python train.py --n_layer=14 --d_model=256 --n_head=8 --n_kv_head=8 --head_dim=64 --d_mlp=1024 --vocab_size=8192 --activation="gelu" --norm="layernorm" --norm_place="pre" --norm_eps=1e-05 --positions="learned" --qk_norm=false --attn_scale=0.125 --bias="none" --tie_embeddings=true --parallel_block=true --init="normal" --init_std_qkv=0.0224 --init_std_o=0.00424 --init_std_up=0.0224 --init_std_down=0.00424 --optimizer="adamw" --lr=0.00183 --beta1=0.9 --beta2=0.95 --weight_decay=0.066 --lr_head=0.00652 --warmup_steps=475 --schedule="wsd" --decay_fraction=0.581 --decay_shape="sqrt" --final_lr_fraction=0.05 --batch_tokens=65536 --seq_len=256 --doc_mask=false --train_tokens=369800000 --steps=5643 --dataset="wikipedia_en"
MLP neurons of a small language model. Each row is named by its layer, matrix (up: input weights; down: output weights) and neuron, and shows model dimensions 0-127. Each number is 500 + 25 x the weight over its row's rms, rounded and kept within 0 to 999. Numbers have three digits each.
Before each neuron's rows, "fires in" lists the words (lower case) most often at its 100 highest values on Wikipedia text that the model never trained on. A number after a token or word is its count.

fires in: "became" 22, "served" 14, "is" 8, "worked" 5, "was" 4
L5.up378:503498488503494496487505519489463520520490548472463468523545496540502497502494488502497517510506462457491502511488552482514462523477513489513515536500469486489517481524459528507499486511535469507473533528511529476477505472465526532531514510521485504484530490459499488476452468505496475477455506511457484448493495502537525504535451490502516530484504535507535547553520509543491494444511
L5.down378:495536499504475495500501519494504545495463527496496551462482522511498481493537517505459463507533532501491525497470479508519482476540497460458492516522514509518501518474497511524509512484497486470504491518458536531522506504526473459500465501534496481520432492533512513488524538503521513539505487490496518550544495513528449504476526522455488541507498471495466443516503536495446507500505

fires in: "had" 39, "with" 14, "herminie" 6
L3.up155:508459465550541475490469469528488536488491465474498459536543458511498486434549500511517502494538489492513492515515546487514485492503474533491516539521491545469486536543534488469511496492511502474532512551531534494479488434479545496519542492508510500475476458484525543496479483473521498484482487487477502528508483498499483491483485521485522483458488554491487480505517523560453509464537
L3.down155:470489482478492519528490545485466442519512512516480506515515542472487488474516441542493523507480530497488511512486518530485548508544483510460489480476532494496482503470524496508472483499479500484501487503491510485488472488485531473534488508556509542523467557489514498548486484476481483483527490480485465458512479506480474505481459483468520555455509461431485538469485451435499497510488

fires in: "both" 18, "and" 18, "most" 9, "two" 6, "following" 5, "have" 4
L9.up534:507471449519498499551475525493491529491502484500544501514508460519511529494504505530496493513488509493490495559524530486522463484457509506502483507517472516502480520485519486519538449490525503487497510452537509456529488509511502529548496504509479442526515504513490483492458471448484449549509460492504480482474479474525458503488526514484501468481497518495505486481542499502590511493523
L9.down534:493480520470474463492502505523499457506512523494477494474485493493459511503537511557525332511523495489508516498529483502508493503508505465525498495450517479461500515490440507482472504525459487500480511508444514507514534484517450494528492486546508524458531530483502471507511518526554474527532509489459505553513522484497519514474503486508502517510500497532479475502447522494488517519477

fires in: "the" 16, "western" 10, "more" 10, "km" 7, "utc" 7, "eastern" 5
L3.up535:492506497546485508512503518499469520519502492494504515481529480527481469499515474511548512516488538507476506511503496512474487522465510534486517507504472494466499504457525488536492522487486493491527511528480508484465502482528518527508506530492534471512499529509520507545496497515507481559516513480493502484490525467504474505532545488479479479460479495484519465496512497550503492504540
L3.down535:517505468452486466497514521444439493505500521507489547482501510511562456457497531470474491500534478512468510469482507531556485457471503456503437491452488506544529516538502509531506480480543487533504496483507505453517499508539505500499520479471471485483500528457484520517501506507505531507483508520497486482507519519547487540465486496485522477496459527522497481506487512466534541492520

fires in: "had" 31, "with" 19, "and" 15, "has" 14, "have" 10, "in" 5
L5.up532:507430492521484465546493461533500503497502510500577467506527509458468501483519510541498510454479536458467500497499520502500523520445522480499511484527472550509498493527523473473485502421504512517512509507479485483504475436535480509488501542520490509529562493519561549506440469490524537506497526475497466472494525473498491514487506511484516503483472541494528472516490540528538526510531
L5.down532:494528477518513495517466547506508551496474493464526547538481445502471542538482491518515461454480510486507503497516501551499531487532504508446520477509482505469505469509513495535505506483517514512504507507511464457527527509465515492451483576509497468501471541465536488467543521478480489536513489470465525523506489488500517483537461497473502519529514473510487527487465506464520489488494

fires in: "has" 23, "and" 11, "have" 8, "is" 6, "was" 4
L3.up933:540506507506500491493466526515519498516476490466453497478523486463503512495507483510532521503518465509490494483468534525508481493442557513502482527528497478484493477509526542516489450495516479504478497491476529478544479463529534515556550470510498454454523552519489510490467481504516572489516501473489466506504487490491471493483485483475497506506499529518504512509536478558540496502543
L3.down933:494493479511478481562492528503466509460501497513542493528500508519492474505452468538476488501486507526497499458510488532505484500462486462485474501521506542509447500501492475547516527453529510551487554483494518524493505453465420500523539501547524467493496520499492514518499518467480520545494496500523491488512552440491491495524499452505494503492491498516492432548538504504523496495490

fires in: "new" 30, "old" 10, "another" 7, "former" 7, "elder" 5, "young" 4
L6.up187:470480504512468495550460454440509509511492464527532491502477529518523482538507472533499528483504512487471492473516496533538499459451437544517511498497498468439497473526494537540524486489528535521517478473512512479522482515535453448502455520503498480486476493509523508489521496479468539501487520533466514525511469523477483497492503492492509493489549466497525524525503493533526508509508
L6.down187:457530503517487517529465455526495495453521547466497486530523499477466502472520481480547436503509519541467488521523520467496523477486524507523513489508532493490479504514517497461457496486481494499523515533477528550491522528433522541516472524467532518501503501498503504457513461481513516500456558544453474490509474532462485496488539494477463510467476542508484535508453524472498519471488

fires in: "more" 38, "less" 8, "very" 8, "km" 6
L4.up123:504481499535505481501503487466480489508475482539517512507494473551464477505487486538517524497502519499470496538469510495516479523483479548497542483514490474506508518476490511536467511490507467431522479485462497472534512492496445494492491521500482453515485512493511494518529502465537484569499499562492467506504517483505479477512489494499473480517455503504512461542527486497501499464521
L4.down123:526512491477496494521453508527518498509508514476526464565475494514519511528444503490487508504489520493500511492501520477509503543502522468476518487447478509498466515529470490486496499474535474523476512452497512495497508534524496518507482505508495520459534518489505477509489500468506505495492503526494487512510523464541516513512486488471485485494513525523468493510471503507500507493551

fires in: "in" 72, "into" 4
L4.up975:497503513547482473520482521455534520542488477518533496534484493483452476503545456522529523424509499491454497529490531508519511528498498534509511503522468520501498453498492503497491541471490532475548487525534512457483453511513478476513482513481538479519518519524519508489514505508486540516486508510509481532511502457499500520495493504453508480497493504515518499517536512542493494501510
L4.down975:475506509489488482473481463517484467488473502484471544490500550517509511548511485490500444509527495495489519459499527543556485498511506504509464511515501554457517513470505486517572493507535508495476468509551522534545490522503502528498497519526465476443489521476513450505461464499455501493480507473479509501500487485506525501480498487494489453544531477508474491514553505515499489475472

fires in: "year" 16, "place" 14, "medal" 10, "town" 6, "slovenia" 6
L2.up347:472484517528508507463484478456490453488509488500460522505498531505522515503485510486519537517472529473494503488504496462529493507486483488480506526483543494498525476515469486513481472522443477501513540506493458511503477440480493506509535488481482488471506525552488534501530575532491479509493481493502502494503497475488514484503476490518464484475523514489489518495511527519486502501519
L2.down347:527541505517514465475561507538500512470478516508475451519462523505475526535517517473509493477503477484501487466517496481506485520522509525527524479513479497477480456496511486525491560495512467524470496496479491454483524525495515513512495484500494527502468496498502485470502458486523516527508478510539478573502485470529496532473488521479533500474494453519474534542571442533512508505521

fires in: "born" 56, "early" 11, "succeeded" 5, "life" 4
L4.up194:484501525488513506515481501482499526477492446492500502530484502536451468517517463525536526492536442481504501498517528494552482466485511472539483489493477497541484489526474540510468541490530503421456477460486465492495506506486452505483480516465523460539463495471531515479478503509474485540503454522500534510494491513490520537516524498479503508484500523494513474504516481540486502486520
L4.down194:490533552496504476523502479431471506480521509507518480463481534500528494434485455495535513514460523490501494490463519501511539506475534521518467506480482523509485474517499490491503548438516513498579528463510512485508452476483474483485530528514524474513472454486502530501541484495512506515515525506472522473503507467455498503488502462534494520508527478502507495514473502466460519476504

fires in: "was" 39, "is" 20, "being" 6, "were" 5
L3.up941:545476523475536507494420516466490569542478519520503489560497485528522500517487518513525511516509471511487498505505508525472483509493490505468529513491498483462471486485523519490526529506483541494543481527485521481490513488529514500485527525477472495460549510521492471485539469454488521530509495483510498527498469500516440449506523471491474509531517500493515503524538512534494497519494
L3.down941:482470492534506519478518537518493483517447523502541485453498560515561499548477470514515501508503516467503495526496555513534496516471504440519517505480483527525490453517466502513519487494533501496488509489448542506493490490506487491500484518480506467483538530462480484480512495479494503522541475533516495500513486509512493502496469472510522495486550496495533478478486474474513499496506

fires in: "had" 59, "lost" 7, "suffered" 6
L6.up792:492459484483528505526475500535506491471502492499520484514525486476447520508474522517514516470496444470516497523487498449548484494505523478522511510500500518492499525493511509471492532465512483477508511471473499483480441484502487520555528505517500518486505494474510460514481526453511527483551515476505521514496532421509443497558534464473493460472498559506501512492514518526494495510473
L6.down792:468488477542508506527487554506490502512512530488432496534505543506481515499540463486494422511510533469479475503488505471474466509520512497503474525504474485501528445493505503486480446517503483542537509496483516472490535481492502526481544486475524498505529490508472512505495526506489510520522491508518491455515488483497494504521483469522467489508479469443518485496507508500516462518465

fires in: "in" 29, "his" 11, "a" 8, "its" 6, "no" 6
L9.up277:519519470529514470513468507502485494495507516512508458561534503497497486524497513519530513495530493542530494497504492511493505529522485525500564544479486452495515483481483473507514470548502510489508518564503461482507485507503508521460501515489489510510525505496480494442496492462494527531473496499447493512488494501473501512546511516489442492469476515537543474538512522488488477494483
L9.down277:515470509498481523557517489541514496463510493516500485496488493483493512570471490564517393462454528490500552483518521519475524516501528493443539526502472491479475482489541478495523475506481502497529515494501494501500471478525559493508495517521473528467488449484517474495546504495509464520515509522500496519476494489506490490482502498505485484484506501478468466463493523474534466488513

fires in: "all" 18, "most" 12, "where" 9, "long" 8, "and" 4, "short" 4
L3.up683:491480490508501475544501536494483476517508484540572468500518485477469526462504476512478503477531501504513498519506512493500471507454507511558444516513454518496517495485466477519515497472549554485448498509535490481524463457519488457541530495474537476495498483479536472498495482543469467512468474503511528503496498489494474464500526497482513492427474526495494498491530520544569506503504
L3.down683:542513500494525482523465558544491499516501541543532514530521516508494518563480525494542500519425482466489513524496488456514526548509467509457559482491512488527455497511519539453501465485507475515480486500489529499525519529522491491463485523558463532516506544499538486525536489524515472503458482477489487501496500487508521496504450482544462502539527479518488535454463478521510482482503

fires in: "with" 25, "at" 12, "against" 8, "of" 7, "from" 7, "play" 4
L9.up981:492516503520519519489516488522491516474449463488479481515554515466502453507452520538487504479496541465515499497496492517524476518518512500505519499535467481458545472507533529485513488489503508489537496485509466484553496533508471493489481499483504510549499508476438509459431459492482534554499509502504494472479480494512451476496532476543512490479494477508505462467503509483527518494518
L9.down981:527512499511544487479510520470454493468493532467514530511514550501517497480510498501491391499448524514525483522470443486528538470503502507527434546483488497516495484522491511499526493488500502532490517490517458532517493491521487496521510521517475508520533495476535537512515526436524524495528517463474478502454497513558523455478474508520481516521464511519444460527496518521538504450522

fires in: "such" 20, "central" 9, "metropolitan" 8, "northern" 7, "madrid" 6, "filipino" 5
L2.up311:486467514502464471515491481501521500544481487465509510468496498471458503460567497538523500493505518495462502512491495468523533468503532574524502509516449526517516490492447482524517527477499489497501489499530493479505473482568455531503469512480556459475516532497503520506490529545481488536507499515521452498494508465478510515486506462473503504493495512516510454515504489504507501546500
L2.down311:548518511503544499510519509528514470518517517552535492580499503514512505493487532523483500520478595486498502532458484474491522516519497486469509491522512513518470449545514539462476493471546488500472505452519576455485538494472458502524516490515497509478532495478521484497496517497534504447501501496485525482511509493523496487522478483487490498519525459513505487486461522474525513496441

fires in: "was" 35, "would" 8, "had" 6, "became" 5, "helped" 4, "worked" 4
L4.up881:514481498506475503475504490507489504475496522473494496553485504500460510495536492536502517500541471494476509502505509489532512458504536515506494485501479546527474521510500532488532444449509539467474469479497500477509473533486513516457550511509498461439501465502494498520484460487477491500487529509477500497506473506568483529515539496452542514487522499492475522496560509549473491493532
L4.down881:485513520490503508537471495488513506534497515527521510495515487495490484501517474462518347525519507546450516477500509493511489525498467520466519517480483508492543480500474507491515496544465472479527518495520467511516511501523472498479500507509494501487515533471529496469529501492460512522503510494486511477512522484442505545507506455486500496500498505512469499520463462528509507553484

fires in: "in" 52
L9.up338:522544506550499501497512513513493533521515487485501481550510480477532540502489484504499529500490503515485495545485523500548466535542505493518505532488501522466494473496531510513488482494501478422520500512583471500474514477502493484448509491485486482525522523494460484485516469465508478507479507517442491517527524477481500485487484491497453473522478499523469492527522509530498501522500
L9.down338:522499488492525506513577466528490518539524510507483482516495519495470514515523521531531480484503517514554535525496513496508508478556535489496527476495504471506494485499506468507515515465527496535513495502509452492474483479508482492477468510451506479558468505551507486504522548572492452488508502468462509440503509471504530502522477538499490536497488456491488480486500493479476485509501

fires in: "born" 55, "life" 7, "wife" 5, "married" 5
L4.up735:477527520481523501541473492511464535464481491475432499520511484548499476526541550517520516490526497503504497463536491519487504510471521501499492492510484470498490492518544486466492536533485528467531468501522494485497516513509467494491470496477483478511480549471521522496491522474507509567503521497509557476491459493479456553557482480512507526536502496536503461508529507514497503505463
L4.down735:514464528493491504524517468504525544512506476442480474541507529501521537468455552530492507501469476479512507479491470493515513534438484543491524493522522527491501482483524470477541479444514529506517559455494486501476446441518512498508527498505482490514529470530478506518503493466526487498489490472493546481499472512501494462580510496523500511461501523506513467518501498496511486534477

fires in: "place" 25, "town" 17, "israel" 4, "countries" 4, "village" 4
L2.up20:519464532512515433483500511505536508509485457484480450504497513510493514510512505507479516471500496541476494514490510473502472503504552500455472525498519472494510505515498482541508520513513523510498515466524489542513514516489519504493543494480531481494504498529534470484521564480511462508523514508515474491522498463462505504526498468517485449465482513466459483519493524517476506506519
L2.down20:521492547518477499494505487490474450487495529502494555490517528536515535492466523447491467494493475531532510464509475476477447497478489482495491513516447525522458461516487521467513487513489479510478509498452491473529491510526527472501482467505463454509481474468497519502476477539533511456471512495508499535476504526523565481484494513500500473489505471504493516491504434475535518529491